Part of a small language model's weights.
Size: 13 layers, 4 heads of 64, vocabulary 1512.
Architecture: untied embeddings, normalized queries and keys, capped logits.
Training: a variant of Muon for these matrices, 277M tokens.
MLP neurons of a small language model. Each row is named by its layer, matrix (up: input weights; down: output weights) and neuron, and shows model dimensions 80-175. Each number is 128 + 32 x the weight over its row's rms, rounded and kept within 0 to 255.
Before each neuron's rows, "fires in" lists the words (lower case) most often at its 100 highest values on Wikipedia text that the model never trained on; "fires after" lists the tokens most often just before its 100 highest values on Wikipedia text that the model never trained on.

fires in: "the", "atlas", "atlantic", "chinese"
fires after: " at", " At", "am"
L2.up41 [119 161 115 106 173  80 177 104 126 101 142 106 159 120  95 167 136 134  91 125 137 159 157 169 190 156 117 172 188  72 143  79  90 156 125 101 121 146 133 131 169  93 159 154 101 141  86  96 162 130 146 112  86 143  94 155 140  73 138 110 107 138 129  52  75  85 139 130 136  83  91 173 105 119 117 143 143 158  63 117  87 104 151 118 111  92 168 102 101 154 124  81 153 151 114 113]
L2.down41 [ 96 106  92 176 167  87 161  94  81 196 118 147  96 124 159 128  98 226  80 135 189 127 138 160 149  83 153 139 160 189 142 132 104 111 103 117 178 101 174 151 119 125 123 108 117  93 144 122 142 142 135 137 181 113 115 234 135  90 169 139 150 131 125 165 104 133 103 169 135 130 184 145 112  76  99 180 180 142  95 127 105 178 145 167 122 113 165 121 102 128 100 100 207 111 136 130]

fires in: "national", "according", "example", "regular", "municipality"
fires after: "ord", " the", " ex", " reg", "icip", " n"
L5.up708 [114 146 136 157 181 144  98  67 132 150 167 154 143 113 178  84 131  69  68 121 137  94 128  63  94 121 131 134 162 151 136  97 131 134 140  76 149  99 159 101  94 160  57 114 158 124 130 122 159 134 119  64 156 149  74 104  99  97 124 113 143 145 140  60 129 125 105 191 105 156 128 157 118 176 152  99 139 150 149 139 151  82 114 108  98 127 133  68 168 111 178 120 123  88 133 134]
L5.down708 [139 185  86 113 161 108 131 121  80 161 142 116 110 121  53 139  93 148 140 157 109 128 108 178 168  46 146 120  91 116 117 136  95 135 130  91 117 108 105  63 103  86 134 132 114 129 120 164 141 165 132 109  84  88 114 106 174 100 100 111 180 153  72 115  96  41 130 128 140 138 129 100  73 129 169  74 143  50 153  69 128  84  95 106 104  93 127 131 115 102  83 109 148 111 101 113]

fires in: "time", "chief", "guest", "free", "avenue"
fires after: " T", "ie", "t", " gu", " A", " the"
L5.up807 [104  19 111 146  82 111 124 154 108 105 138 121 173 117 108 125 143 132 146 120 125 142 156 149 119 120 134 115 122 171 154 139  95 110 134 174 134 129 118 122 160 120 143 153 151 123 162 136 147 163 185 138  94 110  88 129  48 156 170  92 131 164 206 124 132  82 150 132 136 116  92 156 166 110 110 127 132  77 157 173 108 103 131  79 151 123 135  95 118 151 149 165 114 107 188 111]
L5.down807 [122 140 103 137  79 117 196 128 135 124 130 149 114  96 129 158 141 180 137 147 143 133 163 128 161 116 102 121 221 220 117 137 130 130 180  77  47  94 107 168  80 144  93  96 102 149 167 126 159 140 117 142 124 173  88 161 107 121 166 140 151 134 125 119 123 127  92 124 135 141  65 133 151 197 106 183 112 145  95 173  93 130 159  96  92 178 109 108 143 163 118 176 114  90  99 155]

fires in: "charles", "emma", "james", "michael", "george"
fires after: " Char", "m", "a", " J", "ol", "i"
L5.up385 [ 90 134 157 131 177 175 113  91 129 169  95 101 162 163  93 141 119 155  65 122 135 159 101 160 197 167 156 109  99 117 128 122 128 118  79  45  77  97 157 111 132 104 188 114 113  81  67 132 163 154 112 128 108 128 135 187 163  83 100 125 178 115 155  98 144  80 124 114 138 109 148 121 196 141 117  85 134 117 124 119 160 116 135  66 138 129 170  99 109 134 143 132 123 135 127 207]
L5.down385 [115 160 120 119 117 152 169 153  99 197 127 153 135 123 107  87 100 147 133 145 135  83 136 116 117 133 110 155 106 177 117 191 112 108 116 144 151 124 113 134 144 174 108 185  70 145 165  88 131  94  96 137 113  97 134 119 152 119 155 162 112 168 160 125 126 216 131 130 110 189 144 122 107 165 163  79 127  76 144 157 179 122  91 168 170 104  99 129 164 156 115 174 148 113 157 137]

fires in: "succeeded", "served", "country", "preceded", "serving", "coordinates"
fires after: " serv", " Count", "uc", "ed", "-", "ced"
L5.up572 [146 179  75 170 173 138 106 130 163 111 135  97 155 205 138  90 144 150 142 157 135 130 126 104 181  45 154 168 107 118  97 107  96 172 148 116 136 145 203 166 110  98 130 110  83 126 120  85 106  93 137  38 132 159 172 115 179  95  69 107 152 126 150 140  88  66 135 140  85 170 132 122 103 186 118  72 201 150 109 167 129 134 118 129 220 153 103 103  91 137 114 105 145 124 135 101]
L5.down572 [ 87 161  97 124 133 102 155 104 132 160 125 121 130 112 161 118 118 189 111 165  84 161  91 161 138 124 111 128 131 120 129 142 141 111  40 158 164 133 130  99 141 193 147 144 120 166 130 169 152 107  89 117 117 120  99 143  77 157 175 128 128 145  76 174 128  82 129 151 153 130 134 138 154  93 124 102  99  85 142 110 136 170 135  92 121  85 174 140 140  96 106  31 130 191  97 174]

fires in: "14", "13", "11", "12", "15"
fires after: " ", " (", "\n", "°", " e", " d"
L2.up801 [128 147 122 106 133 125 103 183 150 135 118 154 139 122 157  71 168  82 137 120  87 106 120 191 152 133 148 107 124 123 129 131 100  61 169 137 152 108  94 134 143 114 166 132  71 123 144 116 182 122 114 101 135 163 138 149 207 140 116 125 161 124  83 112 140 154 146 101  83 100  46 115 153  85 112 199 141  91 138  43  86  73 106 123 156 152 109 143 161 174 100 100 119 234 109 106]
L2.down801 [154 114 138  49  75 139  99 135 152  98 114 118 140  42  84 125 107 123 172  84 118 122 156 165 102 123 102  80 166 136 132 159 136  58 101 169 136 176 150 153 104 160 105 131 115 166 181 116 103 152 114 131 101 167 187 125 162 111 138 144 132 114 120 146  99 123  76 175 107 114  88 157 129 100  62 147 128  86 105  51 153 111 101  91 109 149 111 145 153 192  76 120 171 158  93 164]

fires in: "released", "release", "area", "street", "arena"
fires after: " A", " Re", "le", " St", " a", " was"
L2.up598 [121 136 117  83  90 132  65  99 124 122 154  78 122 152 116 110 131 167 154 116 121 101 144 154 131 109 171 128 119 162 146 124 162 151 134 102 124 170 146 167  80 112 116 139 155 153 141 146 130 114 115 177 162  79 150  80 109 130 121 143 138 105 103 179 193 128 157 180 149 110 144 130 161 140 153 101 196 164 132 167  85 107  76 186 140  60 128 142 167  88 156 100  98 159 143 109]
L2.down598 [ 92  97  66 130 197 128 165  73  78 104 145 121 145  75 123 126 120  78  95 113 139 205 135 138 114 202 174 223 171 138 139  97  98 118  87  98 135 128 110 114  59 163 144 163 134 126 131 122 136 120 115 152 141  74 130 121 105  86 127 161  70 156 140 107 104 197 119 137 151 132 134 156 184 161 121 123 171  83  58  93 141 113 139 146 125 167 155 140 142 139 131 122 121 116 117 119]

fires in: "river", "body", "cross", "russian", "russia", "roman"
fires after: " R", " b", " r", " C", " c"
L2.up999 [134 104 201 149 136 144 128 161 108 128 152 125 213 130 145 134 142 156 132 147 112 130 129 135  81 193 154 149 113 175 155 129 108  98  99 130 170 101 103 123 128  86  72 110 128  88 156 134 142 145 132 108 165 138 146  99 128 130  79 134 115 124 108 164 107 106 103  97 129 149 114 142 193 125 138  90  92 130 133 127 128  99 100 108 111 134 120 111  80 132 138 141 154  97  95 120]
L2.down999 [115 192  88 186 132 178 128 127 128  89 165 138 109 125 126 172 101 100 111  99 159  88 148 164 132 146 165 122 141 157 174 130 126 146 105 124 177  86  90 114 146  97  77 139 126 146 143 124  98 128 204  91  80 112 117 124 117 148 130 133 134  75  69 142 114  86 123 125  99  73 143 180  93  46 146 107 106 151 111  75 125 150 155  90 132 172 116 112 156 167  52 181 155 129 122 139]

fires in: "as", "although", "caused", "campaign", "census", "since"
fires after: " c", ",", "th", " th"
L5.up156 [108 137 122 100  54 129 139 156 146 130 154 143 147 154 160  99 101  87 132 137 107 152 104 127 128 175 208 161 136 190 134 149  98 137 130 165 122 140 163 120 185 116  61  89 131 116 174 167 132  85 169 157 108 166  99  65 150 106 133  92 105 135 111 172 130 136 144 100 145 143 116  60 147  86 110 147 107 171 146  63 139  30 170  70 126 105 169  82  90 149 129 133 131 154 124 129]
L5.down156 [ 96  93 121  92 119  81 145 116 135 145 175 133  90 114 116 162 113  91  75 155 147 128 129 138 159 128  83 157 140 159 127 130 148 151 127  91 141 147 116  98 114 168 114  93 169 188 156 121  99  87  45  78 104  90 141  75  84  63 139 129  85 128 140 144 191 121 161 171 131 151 151 113 130 106 117 125 118 132 136  87 143 106 200 103 153 155 125 173 117  40 137  78 103 140 123 105]

fires in: "it", "and"
fires after: ",", ".", "I", " until"
L2.up229 [ 78  96 141 151 193 138 144 134 113 115  68 173 220 100 176 201 102 101  64 143 192 107 118 120 126 104 156 181  79 102 140 114 127 131 136  95 148 148 129 133 146 131 141 142 120 137 142 123 105 131 176 116 130 124 114  90 112 105 140  93 165 138 131  89  57 137 147  81  84  86 111 119 121 132 106 129 119 172 148 127 174 111 132 121  91  88 124 104 117 169 106 146  80 110 109 131]
L2.down229 [166 131 129 189 186 126  78  91 158 134 116  86 142 129 123 113  46 161 126 140 119 132  94 143 157  99 103 143 171 202  74 106  92  75 151  85 157 191 153 129 116 121 132 174  70 100  80 138  14 157 115  85 149 103 135 124 114 140 159 143  55  88 119 144 177  87 103 110  86  96 154 130  90  95 104 140 101 107  97 110 186 132 172 155 112 123 131 173 104 112  94 116 126 153 154 131]

fires in: "species", "of", "genus", "census", "real", "visual"
fires after: " re", "der", " spec", " Gen", "g", "ens"
L5.up281 [114 139 103 140 166  83 121 215 108 124 130 113 130 132 142 141 105  96 176 153 162 153 122  79 125 155 105 157 150 136 208 130 107 186  93  99 145 121 100 145  89  95 169 158 198  93  87 131 208 140 105 114  54 185 112 143 201 109 136 118 127 121 138 140 136 149  78  85 127  88 120 106 148 137 140 133  73 111 172 118  86 131 135 139 135 111 140  99 115 117  95  88  78  74 179  82]
L5.down281 [162  60 139 114  70 136  77 123  95 102 142 159 151 134 100 168 179 124 183  96 142 161 139 145 145 149  99  67 168 174 113 104 161 136 116  75 126 153 145 160 111 112  94 132  92 107 118 110 176 104  82 135 154 137 114 129 143  78 122  86 159 174 121 142 146 192 124 108 149 137 154 114 105 118 171 102 114  92 137 113 114 102 129 155  68 133 193 131 170 182 137  93 138 149 137  63]

fires in: "first", "next", "last", "final", "second"
fires after: " the", " his", " l", "v", "b", "ex"
L5.up463 [142 154 143  86 131 107 107 143 122 152 108 151 134 135  99  95 111  89  99 124 101 127  87  72  96  77 103 113 120 132 126 143  89 182  83  96 104 189 149 143 120 110 121  96 145 160  98 105 136 184  95  69 118 159 119  94 109 133 138 107 148 182 143 168 137 171 153 146 146 121 174 137  85 131 117  97 142  93 117  84 124  75 159  94 146 147  95 131 119 107 158 126 144 146 112 140]
L5.down463 [150 147  94 135 145 146 161 112 105 184 118 136  55 167 142 151 176  77  75 103 137 106 132 147 114 126 151 162 143  97  89 156 125 132  97 134 160  71  92 104 118  85 126  71  91 181 155 137 180  94 102 133 134 109 114 161  87 151 140 100 157 135 125 114  95 133 199 109 141 142 114 122 167 133  89  79 103  73  69 136 155 128  42 120 103 132 156  75 121 175 115  73 140  54 142 126]

fires in: "other", "due", "northern", "early", "southern", "further"
fires after: " d", "ort", "ur", "ou", "E", " and"
L2.up307 [107  93 151 123 132 175 163 116 131 163 125 156 123 181 128 145 125 106 136 170 132 131 153 131  70 165 132 147 132 111 136 148 130 114 132 108 115 132  96 130  90  73 114  58  87  80  95 123 122 171 140 148 156 145 143 143 164 140 145 126 110 136 121 167 150 126  51  79  96 123 123 127 110 194 101 108 153 122 174 111 148 104  79  99 155 145 189  87 141 108  89  93 174 151 170  85]
L2.down307 [125 139 115 171 113 126 161 140 203 129 134 125 136 119 155 140 187 111 116 167 102 107  91 137  48 156  81 136 126 163 108 163 154 135 116 140 129 130 135 144 125  80 129 128 131 127 193 177 111  69 107 120 128 147 124 142 182 124  91 180 128  62 124 144 106 113 120 132 126 164 129 130 116 197 120 117  74  95 109 168 110 171 108 111 161 194 143 129 189  55  81 172 139 175 109 121]

fires in: "there", "peak", "where"
fires after: ",", " The", " o", " the", "at", " and"
L5.up458 [123  80 145 106 102 160  71 132 138 121 136 113  85  94  90 133 155 152 155 123 147 150 153 137  85 121 157 132  96 115 116 164 136 126 159 106 127 129 135 180  93 118  68 127 108 107 162 129 118 179 175 217 151 102 137 141 111  98 141 139 192 171 155 139 118 127 157 180 117 130 146 118 144 163 105 122 139 112 118 106 153 118 147 124  99  96  83 109 104  58 114  68  97 178 100 157]
L5.down458 [111 135 108 128 115 102 152 110 145 165 114 122  98  87 144 103 107 127 158 164 167 104 137  93 134 136  92 151 184 118 100 123 114  73 119 116 124 165 154 153 128 125 155  70 126 164 129 139 126 124  89 142 134 100 132 163 114 144 139 130 103 167 112 171  90 159 106 120  88 105 102  73 112 176 185 128  95 105 161 100  97 193  80 109  99 134 132 188 161  85  96 129 125 124 109  38]

fires in: "there", "but", "therefore"
fires after: ",", " The", " B", " and", "h", " G"
L5.up304 [148 116 129 103 122 139 121 165 125 160 202 112 117 178 161  54 148 130 164 106 117 117 160 117 178  57 155 132 183  73  97 172  97 164 147 112  96 117 114 151 148 120 151 181 125 114  62 101 143 175 177 165  85  92  62 124 116 152 147 146 183 165 138 204  61 170 145  87 123  68 183 139 120 178  68 115 175 166 192 137 132 146 140 145 211 138 145 166 124 129 145 140  78 127  90 155]
L5.down304 [135  97 121  91  85 116  98 168 152 171 106 192 118 103 167 119  87 123  57  98 143 161 165 130 138 146 127 123 140  99  55 109 117  75 101 193 111 123 185 209 109  76 126 139 109 138 175 116 132 149 137 192 113  92 169 103 117 103  76 127 101 203 140  91 106 129 135 143 151 114 179 118 101 164 140 171 184 107  96 117  71 131 135 124 135 150 131 131  90 162 111  81 192 115 134  62]

fires in: "born", "elevation", "authority", "density", "coordinates", "synonyms"
fires after: " b", "v", "uthor", "B", "ens", "in"
L2.up77 [186  94 134 105  61 122 129 149 132 101 104 118 124 144  76  98 140 129  97 219 131 174 110 137  80 158 160 140 127 138 164 176 126 103 154 140 113 161 141 171  79  96 133 131 147 125 124 146 185  99  82  92 150 149 155 175 153 117 117  66 115 131  95 166 128 144 111 131 114 214 131 101 132 157 141 141 126 154 120  91 150 107 133  86 153 101  94 117  65  85 148  91  90 117 114 179]
L2.down77 [119 139 100 129 125 148 164 182 109 153 131 160  89 193  80 113 114 143 128 155 116 122 161 139 154 136 100 112 159 184 153 179 140 204 149 159 159 152 110  76 125 103 124  73 168 139 106 131 103  99 114 124 125 151 123 111  94 211 147 154 115 130 123 106 143 175 117  77 132 128 119 124 179 152 115 136 154 144 163 142 152  26 122 130 174  64  86 139 153 139 113 119 199 138 125 127]

fires in: "which", "there", "such", "these"
fires after: ",", " res", " of", " the"
L7.up491 [186 129 121 106  97 142  63 165 178 200 157 104 129 120 150 140 120 104 110 158  92  90 156  87 131  77 157 159 105  89 111 136 143 130 161 164 126  90 175 145 137  67 123 117  79 113  86  72 124  85  94 108 113 121 142 108  98 168 191 167 138 153 154 110  93 215 132 128 166 161  82 140 184 161 123 146  70 117 143 155 111 102 133 137  95 143 117  99  91 146 158 131  98 157 126 129]
L7.down491 [130 127 158 116 126  71 129 142 140 158 161 153 184  92  91 150 168 171  67 171 150 143 178 117 153 128 143 134 157  99 153  49 211 110 115 157 157 153 123 142 177 116 142  79 144 160 153 205 122  95  85 195  87 131 137 128 182 107 107 145 140 164 127 125 117  71 161  91 104  63 120 136 107 135 138 143 153 134 118 121 157 127 127 183 139 144 170 171 111 116 127  62 119 141  79 110]

fires in: "route", "points", "appointed", "joined", "louis", "massachusetts"
fires after: " L", " R", " j", "us", " app", " p"
L4.up745 [148 131 165 109 135 125 129 185 108 125 112 121 212 151 168 123 132 127 113 105  88 139 125 145 122 177 157 166 115 108 196 127 170  88 127 174 116  95  83 119 166 128 108 122 140 144 149 169  92 133 137 175 136 136 194 163 123 103 116 124  75 150 189 156 135 243 143 129 129 119 140  74 144 171 137 102 134 174 129  84 172 106 103 122 157 112 173  29 138 107 120 144 116 109 104 122]
L4.down745 [136 104 182 112 101 170  81 164 110 109 161 126 119 122 120 107 130 118 155 164 102 133 217 159 158 117  78 124 128 123  75 113 139 164  88 187 143 160 131 112 152 147  99  77 114 155 169 156 156 137 151 101 142  90 112 144  74 125 152 136 130 155 143 147  89 108  92 125 128  86 219  92 108 143 175 122 209 169 128 157  96 113 133 177 170 108 129 101 146 169 162 126  98 112 103 120]

fires in: "eastern", "northern", "east", "western", "west", "northwestern"
fires after: "w", "est", "her", " e", "he", " East"
L5.up545 [150 119  91 180 128 141 135  85 126  98  93 165 121 148 100 155 109 128 208 119 109 187 121 133 151 100 103 120  82 171 144 119  77 118 180  89 123 144 116 153 182 137  96 189 137 138 148 138 125 153 127 117  64 206 145 129 146 108 133 125 153 168 131 100  88 154  98 139 145 120 107 158 133 130 146 118 112  66 112 182  58  93 174 128 162 163 123 102 113 119  94  92 189 135 161 100]
L5.down545 [150  99 153 160 143 195 141  90 134 110 104 139 107 144 133 123 106 143  55 159 130 127 178 112 134 121  98 101 170 182 130 131  96 106 111 141 137  87 154 175 148 162 164 131  83 167 124 187 208 148 115 110 152 142 126 128 142 132 113  78 133 135 157 164 158 162 102 154 136 141 142  89  66  98 194 140 127  73 134 115  88 189 149  91 160 158 161  77 134 152  28  82 124 146  70 156]

fires in: "the"
fires after: " at", " for", " with", " At", " by", " after"
L2.up342 [125 148 162 171 148 124 118  99 106 132 135 201 132 169  81 160 148 172 134 174 149 132 153 101 150 123 158 131 133 187 194 138  55  91 108 134 144 137  91 115 142 127 111 121 146  63 115 109 156 130 121 116 205 114 117 141 130 105 161 120 108 165 111 131 112 119 189 190 149 129  86 190 148 118 126 131 152 129 121 160 160 101 108 126 108  67 186 156 208 151 150  91 154 136  94 143]
L2.down342 [114  91 123 141 195 106 103 118 105 129 111 129  97 145 102 184 124 165 148 121 142 132 141 137 147 127 151 145 117 112 170 104 122 161 170 156 172 144  81 100 153 115 149  71 102 136 114  91 101  98 128  81 138 142 105 177 139  78 124 176  95 166 152 125 178 123 163  52 129 140 130 137  98  49 137 122 141 134  93 182 158 255 115 168 122 148 161 140 121 201 108 132  89 155 115  97]

fires in: "professional", "main", "final", "international", "finally"
fires after: "fess", " F", "ur", " in", " M"
L2.up534 [129 146  98 111 157 105 156 122 135 135 113  90 108  81 141 156 131  78 122 131 186 173 121 122 152 212 134 145 130 119 131  76 116 152 149 108  67 184 110 132 153 124  98 201 114 105 158 136 137 184 131 108 144 109 137  95 164 166 181 173 133  42 152 136  75 124  78  66  92  95 177 131 137 147 158  68 138 176 145 101 157 133 138 159 135 103 141 114 124  91 113 117 140  91 162 146]
L2.down534 [ 83 121 173 200 160  87 146  57  64 144 106  96 132 167 118 156 124  98 155 155 139  77 125 107 119 139 130 189 161 192 127 138 149 171 165 144 141  97 142 120  75 127 120 206 152 126  83 134 112  83 194 102 123 162 140 116 134  83 134 152 132 112 146 105  80 174 128 196 139 149 128 144  95 146 147 107 173 102 179 127 129 186 108 143 189 112 120  57 152 170 117 127 101 176 129 125]

fires in: "she", "he", "and", "professor", "a"
fires after: ".", "fess", "ed", "S", "es", " as"
L9.up73 [108 111  97 116 117 106 145 127 157 164  40 114 150 135  68 126 139 103 118 158 147 126  91  92 168  54 116 124 136  84  63  99 106  89 118 133  95  80 114 158 200 115 104  95 160 157 141  88 116  94  52 116 109 110 121 116  85 138 145 160 169 173 143 132  93 139  74 133 114 119 178  82 128 147 146  99 154 159 151 119 216 117 157 100 138 107 116 109 102 116 150 116 113 170 140  85]
L9.down73 [183 149 160 110 127 148  89 149 120 134  97 103 144 111 123 117 190 178 128 147 162 145 133  97 111 123 135  99 177 115 113  94 100  89 161 160 101 165 141 145 113 175  65 143 127  87 112 166 129  77 186 155  87 119 154 102 112  97 112  88 100 137 154 188 115 148 102 114 118 121 126 111 104 112 133 148 119 122  79  82 135  99 118 103 126 144  59 112 113 141  73 132  99  68 116 132]

fires in: "the", "by", "without", "and"
fires after: " with", " by", " under", " against", "ith"
L2.up261 [ 38 184 108 158 146  94 124 114 118 111 158 125 145 130 157 105 141 175 114 158 139 122  99 117 147  95 136 155 122 142 167 141 160 221 158  55 113 125 113 112 124  77 116 107  76 118 118 145 161  78 198 129 146 138  99 192 121 106 171 155 139 133 105 124 123 123 142 138  98 180 168 158  69 136  72 149 161 126 163 134 135 144  87 114 168  76 135 138 151 138 169 104 141 110 143 142]
L2.down261 [149 134 132 110 140 156 102 175 162 145 154 110 109 103 144 111 130  92  95 137 114 142 144 110 135 140 152 138 200 159 165 145 164 143 151 218  99 126 178 129 189 124  98 122  98 212 117 133 119 170 128  97  81 150 175 161  77 161  72 184 111 110 135  91  87 169 178 129  91 115 133  34 117 115 145 182 163  97 183 123 159 120 147 128 180 141  96 100 161 178 142 125 137 144  49  82]

fires in: "research", "arts", "science", "medical", "scientific"
fires after: "ear", "i", " Ar", "at", "ient", "hn"
L5.up305 [144 109 183 167  78 121  94 143  78 144 136 119 112 162 136 114  83 130 153 154 171  89 100 141  79 111 197 133 138 149 114 133  93 104  86 121  85  96 128  79  79 160 159 130 108  93  98 138  68 133 134 167 107 107 151  73 138 200 138 113 160 171 110 156 106 159  83  86 146 206 110 180 149 156 152 143 110 129 112 139 138  86  83  97 128 112 159  86  85 117 118 176 143 104 153 125]
L5.down305 [109  50  86 114 112 124 149 113 120 147 223 113  79 160  81 114 122 135 143 123 174  92 162 175 143 129 151 131 162 113  78 166  85 139 115 126 126 169 131 133  94 169 111 157  61  88 147  82 116 146 103 185 134 119 100 152 144 151 115  83  73 155  89 131 133 157 103 157 110 175 137 120 135 137 150 161 140 132 147 145 164 127 113 165  94 148 197  83 108  89  50 160  61 113 155 174]

fires in: "south", "central", "northern", "east", "southern"
fires after: "w", "her", " Cent", "he", "ther", "est"
L2.up678 [142 174 135 130 139 119  99 111 179  82 115 143 196 111 104  70 185  79 105 141 173 153 130 109 151  64 134 101 108 131 158 151  59 130  93 155 109  99  81 149  85 126  98 151 114  95 171 139 124 236 136 163  80 155 128 160 152 145 180  49 153 155 138 110 132 143 102 112 142 148 122  83  56 114  83  83 153 135 153 103  82 113 118  67 118 121 161 142 128  59  91 118 153 109 134 127]
L2.down678 [176 156 134 168 105 202 153  81 131 103 145 156  79 114 132 181  95 143 125 117 103  95 226 114 123  94 122 133 131 139 124 114  78 141  90 199 170  90 131 161 129 155 118 143 102 112 130 123 146 107 145  70 105 173 158 128 171  85 101 162 110 134 109 131  91 160 113 142 107 139 198  87  43 148 136 139 172 154  86 123  47 160 166 139 107 124 111 140 149 125  68 159 111 172 123 133]

fires in: "son", "daughter", "brother", "father", "vietnam"
fires after: " s", "gh", " bro", " f", "g", " V"
L4.up894 [130  92 154 128 163 131 107 112  94 100 124 117 131 113 107 117 110 103 186 142 116  87 163 163 135 173 136  36 131  98 149 107 160 102 126  87  69 140 113 147  77  35 106 168 146 133 156 151 141 150 138 174 111 160 140 147 212 140 156  50 152  82  99 108 196 120  55 124 119 213 152 108 157  94 104 154  92 204 129  80 118 156 124 131 144  93 157 115 111 145 164 133 156 134 135 140]
L4.down894 [109 134  99 123 131 176 149 114 138 106 157 147 157 138 127 153  91 151 174 155 105 138  87 179 116 112 137 148 134 161 105 111 112 111  68  93 127 133 111 183 140  98 116 145 142 146 129 138 116 150 129 116 122 149 132 132 114 119 126 133  98 165 156 131 149  87 103 138 113 149 147  68 144 105 194 135 118  28  77 150 108 127 121 128 109  98 148 127 124 132 110 106 180 136 140 110]

fires in: "as", "stadium", "asia", "louis"
fires after: ".", " St", "A", "it", "ou"
L4.up199 [ 89  85 138 111  82  85 124 113  60 125 139  87 117 128 177 105 125 132 141  96 147 126 101  69 103 149 143 126 119 159 129 109 137  41  84 116 144 118 101  72  92  95 125 106 158  74 204  93 165 108  82 134 173  68 124 152 162 187 156 112  96 115 152 162  98 168  83 139 141 133 111  87  86 155  67  93 154 138  98 113 119  87 115 131 171 120 125 145 135 167 125 150 101 182  41 154]
L4.down199 [ 91  68 137 106  57 155 154 157 182 161 180 118 115 123 122 135 105 137 108 176 109  39 130 176 128 144  73 164 144 145  62 156  75 134 128  92 100  94 156 115 111 125 124  97 142 134 133  77 162 110  59 106 131  96 186  88 138  46 125 197 136 136 141 104 154  98 161 152 106 191 169 107 161 104 135  97 159 137  86 145 128 100 137 142 109 103 113 127 133 147 122 140 124 159  73 138]

fires in: "and", "with", "as", "while", "but"
fires after: ","
L2.up816 [135 116  69 135 152 109 105 149 122 105  98 159 102 143 115  98 101 176 125  84 101 104 108  91 150 114 157 180 110 136 123  85  85 101  91 146 144 148 141 126 109 137 109 160  98 120  98 126  85 124 181 165 156 133 112  59  93 188 122  94 140 125 128  70  30  72 129 116 124  99  80 121 158 130  88 121 149 139  95 135 177 175 118  88 106  91 115 138 113 211 111 124 169  89 159 148]
L2.down816 [164 116 126 109 143  75 120 121 148 104  74 124 114  98 101 146 148  78  95 181 103 165 100 132 167  95 141 149 130 119  87 136 154 104 167 136 103 166 107 101 172  82 148 136  83 120 145 119 133  79 125 163 113 146  50 125  91 156  63 154  91 126 117 128 148 132  99 145 172 132  84 138 100 123  59 156 106 104 128 144 103 144 155 154 126  98 112 189  98 164  49 189 130 141 135  86]

fires in: "won", "of", "river", "earned", "winning"
fires after: " R", "n", " w", "inn", " ear", "ember"
L4.up409 [131 158 148 115 147 131 121  86 139 133 179  92 161 140 131 176 110 125 195 193  85 101  77 128 113 176 115 104 111 148 100 183 112 131 164 105 129 125 117  83 156 101 102  85 134 117  93 166  61 109  83 100 104 120 155 160  97 180 173 132 169  58 137 187 128  97 117 108 118 160 179 109 146 142 154 142 122 174 130 106 107 116 134  84  96  83 134  57 141  89  98 146 161 161 122 142]
L4.down409 [173 129  87 109 126 137 147 120  87 113 134 149  66 139 169 139  60 117 146  89 135 118 134 159 160 105  73 170 157 126 124 157 138 195  99 169 136 142  83 108 104 129  81 123 105 182 119 101 137 157 140 117  86 116 104 175  93 147  59 116 181 118  98 115  61  79 167 103 124 104 134 135 146  56 142  85 146 152 116 124 167 158 182 126  90 127  87 147 120 119 209 174 168 109 191 139]